Weights of a small transformer language model: 10 heads of 32, learned positions.
MLP neurons of a small language model. Each row is named by its layer, matrix (up: input weights) and neuron, and shows model dimensions 208-303. Each number is 500 + 40 x the weight over its row's rms, rounded and kept within 0 to 999. Numbers have three digits each.
After each neuron's rows, "fires on" lists the tokens most often at its 100 highest values on Wikipedia text that the model never trained on.

L8.up1856:455451532484480459481477518479597568525529487535511452482537528457484456494511598496482532492527500478480508459505562512501456533508471618558564429573562448505522541550534484467504480506480494552460437484507490469492518449524435513532541571503459493508499546482545451545588524520498540438
fires on: " the", " a", "-", ",", "s", "ic"

L11.up975:435388544488471525547567548494440538538531500503490479415505455547476532532438510429478506437475538488485486516557543444447501453489516479524559442548526499515512529520496454487480489474498529433507509537475569487434501438464520495449446528505443529506567407561475504538525441542532540483
fires on: " G", " one", " Ch", "b", " B", " "

L11.up1196:480528518412490418569495501538534490522490419462495502481551498486542575510522592469522546472511403510496529487518501507517518535515513562434538534435461411538531551532471554523511553498532462413522515512510555500463487459562416572522521499462403486497531524490540549588516511516522490530
fires on: "\n", ",", " (", " ", "-", " ["

L11.up539:444497604447508564489521523484561538481507500535471568462471481474527545469560554521411520520491430471508470463535549400469533451497528555473530466501505510468580482562480541499543547475530481527450409540467520494475525401572443506537518566481452495437420487439575466533520473495547520456
fires on: ",", " the", "\n", " |", " as", " of"

L11.up377:500475472504445510562506486481507488561516514460478570483434527482559511531484534530444483523504498444469529462533509488581470515414447547471474495490500461463444473537507486463557541458568543522464443500608543571417583370521542493464499524480501558490501504488497489510470544557463501482
fires on: " =", ".", "==", "===", "="

L4.up267:496518522465519490540558504484509582558515496548500482515481449493513566469523507538515449482516412437502458482542515518483599456548466484479494439530546522464531488468474436553500521514472490439529482398462525472492557449518440511493580566458419434487515450489483523518484458477522552483
fires on: " |", "\n"

L8.up892:514458498437504555509540445518524598523494430481505465551462495418510503422528502543585491487464493509512549488596461470496503493486454480590501475516525454512475473466520455466530577472490517475465509474494512508572480466447475482535502460501510416508478463541471467521523471518539571580
fires on: " |", " ", "6", "\"", "5"

L4.up1619:495486438467517487458539493473534577496497417579504529463536477477547504439584497446598554535482384541465544513484453498576508481551421549494551504480472407512474556468546519496524551446430439443543477499520518468510538470509409501533504523482467532514475433535552526545472490547501529467
fires on: " ", " |", "-", " sub"

L8.up1297:508527455501519459428417506465533488475537457468583518565450466441479471514518500536494478496554526508505526529562537464525523520527479472489518418577490430483483519500517547565476545440462458470450424463561417492533533449526477520498490565487510529526534522577537538536515557496505480499
fires on: "-", "1", "3", "p", "2", "0"

L11.up1626:483532504497568545527458445477527496521525471497492495510499504484434484560531444557512556518515541500576521562467430465511482473532448494513574472495508428457516462460481505511528487517526413567469541440550508464606499458517453541474551580524546470480462444499515424500502510486599566493
fires on: "4", "0", "6", "8", "9", "3"

L4.up1515:441473515485521507542507465422538616537529497533534442458458413471504480483513509525572434537473399446546536490486530493416598476512448465530535428489549517450474515457479426527485512497458518458486504481483480487479537469509475583474621613496458444516512517548528517507558491497523520483
fires on: " |", " Bl"

L11.up696:480500455548462348473484518513484478473477517519493598468462530514472499507565486501525484472571442509449492519556547505522554467546543545534541507479497505504473507552495478435552462460537453588512503475483516534490570496515461529463503539443447478477525427511545513540499490523541468549
fires on: ",", " as", "-", " and", " Kim"

L8.up692:506496483493562491468512506419578544504497509446523483527513469450553504475502550459497504498501526488486635549513543450523546438394541515473499557563469487552503533446520482568526552523580490470456519465506503485501598432542481502471632488526484514487543468509498507514568530497524483499
fires on: ":", " ", " |", " approximately"

L4.up829:516494544449512544472459465478461609506512520470445481523485453505539413502605510492502439533421468492495495445528442487593458410493528503530559511485502504524566460447475533505477572482488534532426509533486481580484561469523521446519578503537574502510494519530491453476461508480467543489
fires on: " and", " |", ":", " which", " the"

L11.up1482:432461505536517451593464431426491502574525562497524493505500438505483502569515521544546449502498490463489523550524513457512487463523442570544557440488507492492513567446565485507477497528565486504515546532543485470522558448496434510535499512471433521495523513482565573528585502558577429508
fires on: " ", ","

L4.up1551:534482497451507543478513492460549517527505473459540478456415435547498476549564501509511495594551497457489575533536578463498554378503474505417583528467487458525474428438570499488497510476479521535574517492516478484475522440505519515450500571562550492520445486501505495559548483449498484479
fires on: " of", " de", " in", " the"

L11.up1530:429419539467484450546503438500492539518562501471455515484521522454455509539489559451448508527487537471448561559492583453515461397437447434536512452500583524486486571467512499432525572478491484460484505554563474456550525504516461424471496556489476461496500460519510440534592479530501439543
fires on: " ", " B", " S", "S", "s", " g"

L4.up517:478481545420537513571439448493517558476484420552461554511526480464486489485513540523565510551533456548455520500541495537491541510546401499451491478500454429496472555501479456525498534526492481424550498509488521467498550478485419487481470442499508536503489502490560465499489462489507532483
fires on: " (", ";", "/", "-", " "

L4.up998:529538453485583508487394563512456501519553479463541486539515467512561447474538462510489499512455494550531448477528504569554476516507548539518556517399479461508513489436507530466496546463509461504522518445538490494479530443532473510494477478566549529476467505503474448490474482527481535472
fires on: " in", " and", " (", ":", " or"

L4.up1263:444458527534507463491451497477453547512521479524459546566423426497529459481532497494467512507477453440510488443554512503574463481501535472531517457509517510525562544495447520487494530530446584563433491427458515539521545476529470450495573499482519520502502499468480477477519495556473568477
fires on: ":", " and", "\n", " which"

L11.up259:464474522505496460477535484534593470541473446517458468483532502435523550485540513633566533514564524488501522527542459432550525424526490517460537584498491525461581549482514435515525473529538523489421503360475499491515466478555520462449519560475500570464534395494619501488504457558472452479
fires on: " |", ",", " –"

L11.up881:492477548482491442585554513523486545470532521435465515499469511436509502512523496481587465446557534530528610597468551430489522525440555551481535470511457467543504529489513581543549505482534523466481531509456527505509527483520462491499541486474465450491506447487542493513582464559520469492
fires on: ",", ";", " |", ".", " at"

L11.up26:492473527471517537563535468501609531499534466512449540483474525416538512517537460535520514559571524448493487495492508391558511448509567513474558526524498426474480530473490518520539459516499543512509519542438514465479547420560504505453514529530489544441541480522575534497529417525547459450
fires on: " as", ",", "-", " by"

L11.up1830:471434557448530466579564482493456492466476467522445491540478438517576446489523522597491536544433451463528532513486565375501535483531554470466563466550527403504522543544492459494500537517481475456523518495462496459497518422562542529481547514472443532493558502445638466548556503545467539531
fires on: " by", " as", " –", " of", " with"

L8.up465:479465535432485570553478490508519504512496469464526499539447528499490529581537507515486473555518505418504489453498528526528467476472520547479526470455488455539460501536503498503530494478546551446549541488564490541461546480450538485437495474491483542513449563514498471558518435472487477479
fires on: " of", "=", " in"

L8.up17:463471562516558498491461516500507549500508502512524473475486475610479544564476550506462455557516443539551527471496521519545517517455526538492521457450574492481472474433449538464533559423514497530551541533489444467469530451516482520492491557460493535451454453545514536586434493522461489448
fires on: "-", ".", "1", "C"

L4.up1000:451533493455494438541518488441554506488498521493452472507503536432437518562501477572502529509493531492430469493520542511498444608474464581483619437496448456560557487509540509532494495496525480508461446447525482534452591458525448460556552466510454491524504508530551577521516515443481478492
fires on: " of", ",", " in", "5", " the"

L8.up1722:511463478459588527565464514441542480491533533483459498524487438465502513476483530524537449499532467508497477427433530473520511538547456523493555495477539528496529459471488418446505420497484518454519488488507536472496498436549486556466573562461508454515544497477521510523545498507520516471
fires on: " |", ":", ","

L11.up1585:522442512529528475521501496482458529539507448490498465501532521516516453523567519561475498534603460475506477557582509466495487468497512520486612510548533510576423513472493540517528412495518547507574512483523574525498533480526558592499478476596516527467507470506506436510552531487481441510
fires on: " named", " in", " called", " as", " of"

L11.up1873:514458523432463449520564487528508477546483499504563550500444505456473438557571513554567542588484442461532552543488512452492484491543496517507537474448524480433518529476525567534466545516474494592504500493490480538508542459568504569504508504434427487467528427457568505582496509552523468478
fires on: ",", " R", "-", "j", " Th"

L4.up1698:508474479526569488448543519503532437498500512541508507522575465418521525479498454573564483507486509513481451482550501508534493508519489495549529476498531505449500523458503467544531527492555452503437487474495532510446531470501505472447478485452516453494557403538554515553489534511548490467
fires on: " |", " ", "\n", ":"

L8.up390:451499547488564533473451518492545540581509470522501531464541467503478510448465460499511476493458573462500526460532411485577477463544526527473510487535619471453473512492540562487554493456539491518464436481496510437570537425441510526511430577463471496521511492525509491481539490587527462449
fires on: " the", "The", ",", " The", " As", " Although"

L8.up925:508497495527543474480503443435487533627506461513485522453457509436579528531511556548476514531445499420568535509553560456537478428519443519533502498514519479512492541519543488454537605466513472530438456484470511462466557425448488472548502515452487492495511487483530552503553558518508476483
fires on: " ", "==", "a", "P", " The", "-"

L11.up316:476461502464504506475490479485495575513530446563556512507490490570597474537590438466489565660506459453498512547528545378536566532469490486406493450522528476479439503436468477577495543479483453437478476551454486470459588505543510551488532521462471464480477506513503445564477527447486521529
fires on: " ", "1", " C", "P", "-"

L8.up1283:542547458502513387382525485455468566534520532504481444596531428428556470536547487530519553504477499483556448504568514483520515562523469540463611434467494520498559561534515531573460541494554546463470463434592450508506581491505524489476513515481559532531488480535451538523600500532521496480
fires on: "0", "1", "2", "-", " ", " and"

L8.up45:508473505484499485513467565489555614545506490500456563562492484403514560492505537507539491501516460574519571494475473456598565492482574534476537478506490501519482546521490473429502598455507483533386460440485440530513465474490489464443504492480572520495519533522537543452469443530478531529
fires on: " and", " or", ",", " to", " it"

L4.up105:473492476467503560455496515508488499526519515553451540500536489549459472500532462463536604529480508526541524524503511480515495499491503532521569506498454466544530463531529490524520510519524536559544401501496523486466521416495456479426497588494498530443501470532453520591483523548494485435
fires on: ",", " |", " –", ".", ":"

L8.up1837:471500468476533473575488511508562568489526503509440516471462466412449506514498435431471471487581527479504577528545467528589543418558486479453445489501494462473466528514529510487509530507567519470481520518537495532498492405450494470478460538488562502534576540544481541493479501509561461492
fires on: " the", "^{", ":", " |", " of"

L4.up1036:471523546455512524485574496487577473578508491525541509417497521461508505533504525502498510589522458457390491487485561468451492553534545507498503538553506457446484444474502519455520532482524508507507541524492438553513544490509513479529534545455471447500489507563520544556481480420513497474
fires on: " Gl", " La", " Western", " gl", " Kl", " Ku"

L11.up1669:466473566447467433571521485461552527494498452431435493478517429533497492504511491529537483534474505444447505508483491467494461499522479476424551484549506432468451515541504511516523564537499416508522504516483488519534504473578547559521550519450456464504596487498510515518507464569583532515
fires on: "-", " as", " (", " -", " Se"

L11.up566:459445494490495436467569470488551476531500436481540530477552488460505539445552534490572512555461499477479493533455484477510524456507530475514483403575499497490520583495520547487508492550479549435510446442551479493548506492579452561456505590488586487415506493504523550476494516574512504495
fires on: ",", " |", " and", "-", " St"

L4.up233:435413482522522524427514564545532554505517485508427563490537482503409472513519439508483514490525502520586537529484447472546496478579553491548530526478461492456535545506566446528536520497550506528456456447508521535468515442485505486443504549513501492507541482504537552523553532547481487418
fires on: ",", " he", " and", " She", " He", " They"

L11.up548:528487522476525518496529493520572523568482494480484524505519513466579543527447520555517532497509462562570512463513497548543466507536492474561535513542477519442549494520470503512556515429473472433470465540502477590482488470471478520521522508462435440546487444463531501534460537510499505484
fires on: " an", " En", " g"

L11.up1528:470469487494489477529537490547491455548528506611509498464557547480521572449516528549566500466491455527487501583485520516549552503511462526491538468524491495411486573525548471528503480455518443504467481512475597511478538440538527480516478544450491532484482408515592512491494485496566516545
fires on: " ", "2", " |"

L8.up293:460521478508518453523505535501541516585509475569525481486503555456502507459527507488522472451531525486504530486465475464546505450508451550489566561543543494439460522418538507488503509520464463501413469476466529568542537462448455555515444548465485487512542453512479587498559453532536480550
fires on: " he", ",", " rec", " the", " his"

L8.up1812:460501488431541406527509476499503524458512467579546489463513463415506488574495533511509533510517547513556484554515510487539553579530489581503519458457541441480502555457480536568515544448492458555479410514474435488469563438543518570477566539462472514493554482557525518539484472513533524508
fires on: "0", "-"

L4.up1262:537483494517500468464471599526454500498505587572501476407457481497474493557569487556501503432459533556530438469530506536538439470442470547522530526479587526496592512492459514522505478519558516447509429549536485547445549520561515500510507465476488593462495493528482493482470489524507552476
fires on: "1", "2", "3", "For"

L11.up1609:455502537500502453532574530553499519513512499599539500434554470541563506504524506485499502529585439461475472574438511532534542461446483574554505459536519464490486533460546478512521476467490449523519451503494502464437504449528479500534509613527511409461552460434519626533553553519573483551
fires on: "|", ",", " |", " scored", "4"

L8.up744:511536540509552466504480479529514496530569539576458528466523516539590522508582510497505495530470438549481466500563546532545474516527429571509475514481476429489558542469550511496448484534524488422465500401496566504508530517497423453445495443471482478487454531470582556509501469476593485544
fires on: " ", ")", " |", "\n", ";", "–"

L11.up1709:489502557553510516591512480528553541450482470513426544510532505470547466501520478527481502482484501445481474569458551535516528457424499526507500472476500509494471535531484535535516466480513566463471490467511598483502564506495484536508603572573473508483475468466545517583479524566514473497
fires on: " In", " in", ",", ".", " |", " \""

L8.up629:474517444517457472498481543432520544442349482549561504527489515495483494551517475485467495537525517491533554618491515422479465502496473545471511517484544504511477514495580523503680479522495541560483445501513559496494516487445540522466501569455500475509507478476439513574536553537556433460
fires on: "0", "1", "9"

L8.up1351:508389523475470462480559574500436533494484511520526502502506502429544526570528471526492528518477501473514509527445522417455515443459485482558482476482534502481539556454476504536595530487468540474510485602497455479475479470502543516453507571422530464533499378541504517555487527513598476544
fires on: "0", "1", "2", "m"

L4.up1629:531516478451507528470520534492552543581472527561428530526424520509509525492548474514458504510463494440487502526538543504488500526483512525446507572525541465505583430499507470514527446494488539427510442416527508515519525488529498561458556536497471510453547479504466553534572512555473520499
fires on: ")", ",", " (", " &", "atus"

L11.up1265:420514540501479522531505535566548538541487482519429533556507539537498494489535490515550516458437506527514478518548480415539512452509486533528559523513472470558501509535518438542500495480488536440527441482495469518515494461495529461524523566464389479518445463513517506584519491596496527492
fires on: ",", " –", " as", " and", " married", " of"

L4.up652:471460527515611439489455476488490492501499567560530472584540487460489470510506443465524554516500535538455442506501499498428512514520541508567512517508495474496525429486527473494505509474493450544458478455474521505496525485530468430521542484505506453453546415561524522523560482463540496503
fires on: " |", " /"

L4.up1265:395407452470545489589470536500454518519480469496496473513476455512446455520466446447490471515511444493520424477480521524534574557507509505499489461423520494473489506467424467536515539508497445416496511559528443454502505468526500534479564570461545477527547457533480496496474491564463512425
fires on: ":", "-", " |"

L11.up1887:538520474497491422474520448545533514599480424523502517425600447518469500544501483437516470528515475485487506613494539480517549464501513533461524503476581532495540555475472421530492494475492489461482447431456453461515453512511453518476504525518521455479508488521511603534509401485517473518
fires on: ",", " |", "-"

L4.up11:512460474573508494458475525503444474497501504557532491500497449533461410561544447543513503496473525502559512506503532484534447463438492514457497515494559496502600534426518519500510489488502527499528495481535479539448510503541528505464483572508527539491504493508549537494557479546474450477
fires on: "1", "2", "0", "3"

L8.up999:517487494450492497540535568469539450484506499501492527450550478509484543460526533460507479510478463515463471543567508454522505534470515530452578448525557483432434506487487484483526589499494460442511462422449500556501560482511443484481513489463491484452433495595583548542490481537462528414
fires on: " of", " all", " pre", " first", " non", "-"

L11.up30:453490484482519524494442496470493423578501475520479468441522468503516519542483541553477471460474492476550550479513486491519504478446483490537475388542484444443562542419551485471509506528516460465517517462473580496560518428448485483542509465496437490521536442559493491507518518523520508467
fires on: " ", " a", "3"

L4.up896:425494508493594455480443493418432532519488547469511464602505459481484462525500497496453516508493474511513447518472523577543470594435529509545540502504485483489531494499452417487513543485479465487516453483514515498488556473541447534473513533463517465486529483582505484519524540528489523483
fires on: " |", "(", " (", "-", " /"

L8.up39:463497456497459513469432555455498529478452509573511543531544473493538528490532567486521528545512473448435571553461501499516455426486482560541510528490513458512516530500491525447496516530513576553482487496497549491487564476457522548537544525442468473546504476450538518529568547499564462555
fires on: " r", " ", " and", " a"

L11.up1699:579487472474507500463536484456512483556498469518467519513530506544472552519587523501563443453496489534450487495507561462473546491431401489482499498524497435470524518480538516437523440447514495513474477519497575459518508436476483458475549498511466466507467440549601512485470565465590502575
fires on: " ", "2", " was", "–", "\n"

L4.up417:405499465465517517478485519471529491546480500566387484486498495543498474493465487537510559572477512471517480533525554488490540517512528478571529496495504542544521459537516447516510475507518528559482426489456515504449484462480486541402541545443514535403551457528494544627537529540473492424
fires on: " |", " ", ",", " ("

L11.up734:507469494454560468565529539441497500527542462480524508478475476525458497501509480574483503462456373469531446549592579467515532504386479570441585540544495554514410562500493470452494508491520455467483528435529537538490530385539509544442471577467490468466559425533517498506563534500481499506
fires on: " in", " of", " and", ",", " on", " than"

L8.up1108:532513523511546491475465552499522498483563492546523516483464491463540494559513474540569512466477468576563475487538500428530442482514424537455511455513496472407505582478475505513463530489513501451527442402586503480534547457533492505453460507457446528429475452558539479488535474526464489435
fires on: " under", " by", "-", "3", "2", " "

L8.up1795:491551580434490481540480454453494511611515471514485513461593508474534497547460524503524525529522483586471545474492470484503410533566494525485504457437510476507483511535505516494557516525477463400484506518443463466525501458422468457531474489450507450510534471476526538492489417500558499498
fires on: " an"

L11.up284:454484458556501522479487514486482571446503557427472448563562458523439462470499543440445531504475489412491532487451518484579463412526530517543549505494455477550523502532538491464513580467431542491528518514436599570506542449575450445544530576541477501516477536407577456587600456494519547528
fires on: " a", " t", " and", " in", " what"

L8.up1146:509468442549471495496490485464547502453376493486544554477506547510543528565517449472456501547432525487481530610512532480520473477413513538430473502462490487558476525462560514537678474485509525486548434521480588460515503477434491520463506518482503492507524489483501507598508561514530430528
fires on: " ", "0", "3", "2", "9"

L11.up248:504440535475564439521499422497544462521458464521445546543508476534490443571515502500491539560462527468525533598597508453539454504448511568489481458546473483502485563515521476522509473476526491543443516517469454557495529486545439482512470535481472492515559556479538511497498505512486437454
fires on: ";", "On", " on", " On", ","

L4.up708:450486550499576485492515478518532455512489506511529482489497428466521450471509475551552458448474510560556465459528487559499513478496541493521534463504492492435520565471489569525488513440517455457471517480487464497534465492534513470505533491523505438460525437546509475494472506516535537483
fires on: "-", " |", " ", "|"

L11.up1780:446535443519439518471434471468625504499454491458398538502589433526441463517588463492547468491440482520522532551520463473476451406540487522433577474508480532509492528492550422421512510530484517500546492541480555492540522467432471541481557550491461491462546470466498511535549573511487468413
fires on: " ", "9", "0", "om", "7", "4"

L4.up344:450557502466510423489492544432538464570521521530498510517570492546487438498502471557523488506511452547493437496548474462574539549502456552497494456522488497360493513517483479494499526461459442507396482469507531497495497451512436522531578468507420514490485491504583589534502478567530562485
fires on: ":", "\n", "-", "s", " of"

L8.up491:453438517437480425503488510499437514527513505510511510492414470571432497540493529498562505483499439590435474549475517539582492539475474553472532511411516476528550486433427579528521464470514533517494461554517528509536472457497441520492528492557451561477540475510458513576443596614557506533
fires on: "2", "3", "-", "1", "6", "_"

L11.up1518:440482511517473497505556470488509479492504507484464478483540481490523470596535518491535486521458501539502554532487492469507445491435483523517510514499506463561539536527532557502543490566485503425438536551562460498415602469473512503444504478468464506500507471454475547592452449548552459489
fires on: ",", ".", "1", ".,"

L4.up1323:496527478423521457520433453467501499529471432516463503556530496480477563545512512504560550548515474480443518515502554541501492541523547560478643504453464481545544421493506445531498491507482552465452449519496544483510571484505438500489513498481417556491557465488500543537538478497516471463
fires on: " |", ";", " /", " of", " "

L4.up578:446508458492494490476451538479500563529471415539453551587526531497473520528490434513528514570511556494469536547468480452482495477496496507476467473525520464522505463522560476501549435496447525499525395500463539498503490473439493534399488580496509471502545517496533552607558504531551482436
fires on: "8", "9", "0", "6", "7", "5"

L8.up1406:497519481509489485547496427500521533550502473481497506507453514442466501494490504489484515518525598511524570546507504512534578485493534542453530500451424473483486529472549559473527551487514448400404425520536462510556525483466445475500537485569534398477520510466441498524576421505529518442
fires on: " of", " the", " its", "ed", " all"

L4.up1739:478478506416582545494487488480504583530472479529456575556474460494496514470483508484506577546458476441451494511539572507478528493521528518473501437481546438564520522490517459510495466543528538481535467441468507506523585445479462527476550530500435482489535498476480514509516478510455502484
fires on: " in", ")", " (", " |", " "

L8.up384:472520460480527401580509539505500509531540494509467515520477506480474555535551521537520493496518556452500529507549534501558566547491498578546559472540493468565429571476512583521521546463438516524500442491460426460447564463547471556480504515415465511475546437584506565545504501517558500464
fires on: " the", "2", " of", " on", " in", "-"

L4.up24:477466480498523416527435463442530516536470428496486491552476466455417455503548469481473432451529442451444502519478498583462525539533485537484538488469532458478541500462449456487502466462506498507530420442506492449528533495524443534448562545498482463483552492505503499548540538512511497469
fires on: "9", "6", "4", " and", ",", " of"

L11.up1185:532470565560476511504447521457479578520459488529454479479487513501540480532536555505582526489470520442493549510538514534511456440492467453527531498520482558527519502565489549521506460512472528453526471507535575540492563444498494458575567546524439471547428531397518500556498559521567462495
fires on: " a", " more", " too", " and", " very"

L8.up641:478512529440488482587502506494566534485483512502463519480418485485472442563531540482471544500465491456416489477525541398527493554445502555505573489463523495508502491544468565450531477525455475538569413462497550484490470446488480567488533518482476454486456439457475527541495522520470509508
fires on: ",", " New", " is", "),", " The", " the"

L8.up877:536456554474481444562570507492466540533527443500462562441508417411489506540457472548585449480496455563510542489575462473488581548530468516475520444481537513380450524528477515476544507442499473458550544515480449492547459467484477491432515487539470408524456465584557548453557459532528467468
fires on: "th", "-", ".", " |"

L4.up456:457474470531531457517477515482465452496521512606547458461502476495448440575553445500550450484551531615515466492521551510508507442513455492513495497518533477460559513490496519494497446494498426452511479475530502512391507476515501437528485529555566561458538429568525508529462490522558550470
fires on: "1", "2", " |"

L4.up219:498529499421532483483511470460510554488471504508464491518515495479547528504581512538525490504479464470482494463545507525521508513529520538456631460463427433518549494515532494548499553520490461462415559480506514508463647445547482505521488512476464556504529460543543502534503508472485519515
fires on: " of", " ", " with", " in"

L4.up1361:487437452533496540486437531449460576530476472474451443503444507435491538544491467526559436475536487459523494508543434539476438491450475516434560508498454478550524503459506477499498518500552513393539481497559481540458578473529502484462558484479521492514461543479510470497595503464493497516
fires on: "=", "4", ")", "3", "5", "\n"

L4.up1303:479483525458540460537482539487542522520498525546533462474494463499522507511521492443551463508518457448510489468496591495463567469525497529504487412444589496476510507479469409536486459516475478479487470479518491507458537458511504532513615605441406430508515507506476492523519490464521516485
fires on: " |", " said"

L11.up796:534520496509495450482543499475486544495451446458467612486520485511511569496563467447548490468476483517406547510473465459478515467537544547471555536447534491466488502565532446559524486497512427467471499560497511461472485479573415430534552538511463531515565446484444501510469534518525497472
fires on: " "

L11.up711:535461494451466513453509481478582556466457454568486576563513465470585524612576540444440479515531512499534556512512503438512505483446518493472527482533510509503450553508483458501513535551496445444444473443494507529444530504594481516508549532482511530515569488521476525543484588434556447485
fires on: " ", " H", "W"

L4.up586:452489583473519473544489553419511543534495502526479466425446476538530488496497463527524427507463446484522526504526523497484591527504492486534456439497541512472468545458481446482516549489448488457488492519452509528527520462487467497482617570480509507498503504560521484511491487497495479482
fires on: " |"

L8.up971:489485601462524421502575466484512484513518503493527501482507480504471470609527530534420499520450519440468482459545519499522570489448458547466485490508562504531469526556528515521487534513497438498489447501480533460498484477468455537455522525517507490441483514459507532534450548518522468495
fires on: ",", " New", " City", " London"

L11.up1895:531524478487498529568550514520605565493501452520508444509446480473515511426566458545547503546523573514489490567519468520501440480547480495474527517532444501468490495506509539451490459521497564526412463486472435470555484537549492511471497581528563436509520503601512494503461477518574514555
fires on: "',", " and", ",", " |", "6", "4"

L4.up1113:449441480472530516500502515465504555483531497586466444546450382465483472523480525437442487507550451495477452468496505520445469555475489512496579426520481467489541567482453435499492475422459453421497414475560518471448533463529517540552560506441540543505585440564451464530499496542471499448
fires on: " are", " is", " (", "-", " ret", " ch"

L4.up293:489469549486513404551475513470508462535513528531454503528422487493555462506507417548615430460444509489550514484552505540500531484492441483475504464456544539424497569531447458485491517455480489489494416486454501520527517466490480574474616541508452418522549423495493521499537421528521522480
fires on: "\n", "-", " |"

L11.up890:452441531540541497469451483490474542522546461457473450550478504482509483548477534552488523563477462506522519565551417530577465522474512520488588512511494459463516541454548455392484642487514540501525468424559501533511524441471454543549503507559536499474501487481533574461499504515444582432
fires on: " and", " |", " &", " or", " code"

L11.up1372:565488460552533449566418532510495507506473542583518528556495481485497512503534487511495558541455526491512573521471497395503476467541408514565506602467503464517526526526457542516545480482512534533486495515559478554504540446486531554464544460518436497455496476435546451494476463570512550507
fires on: " ", " a"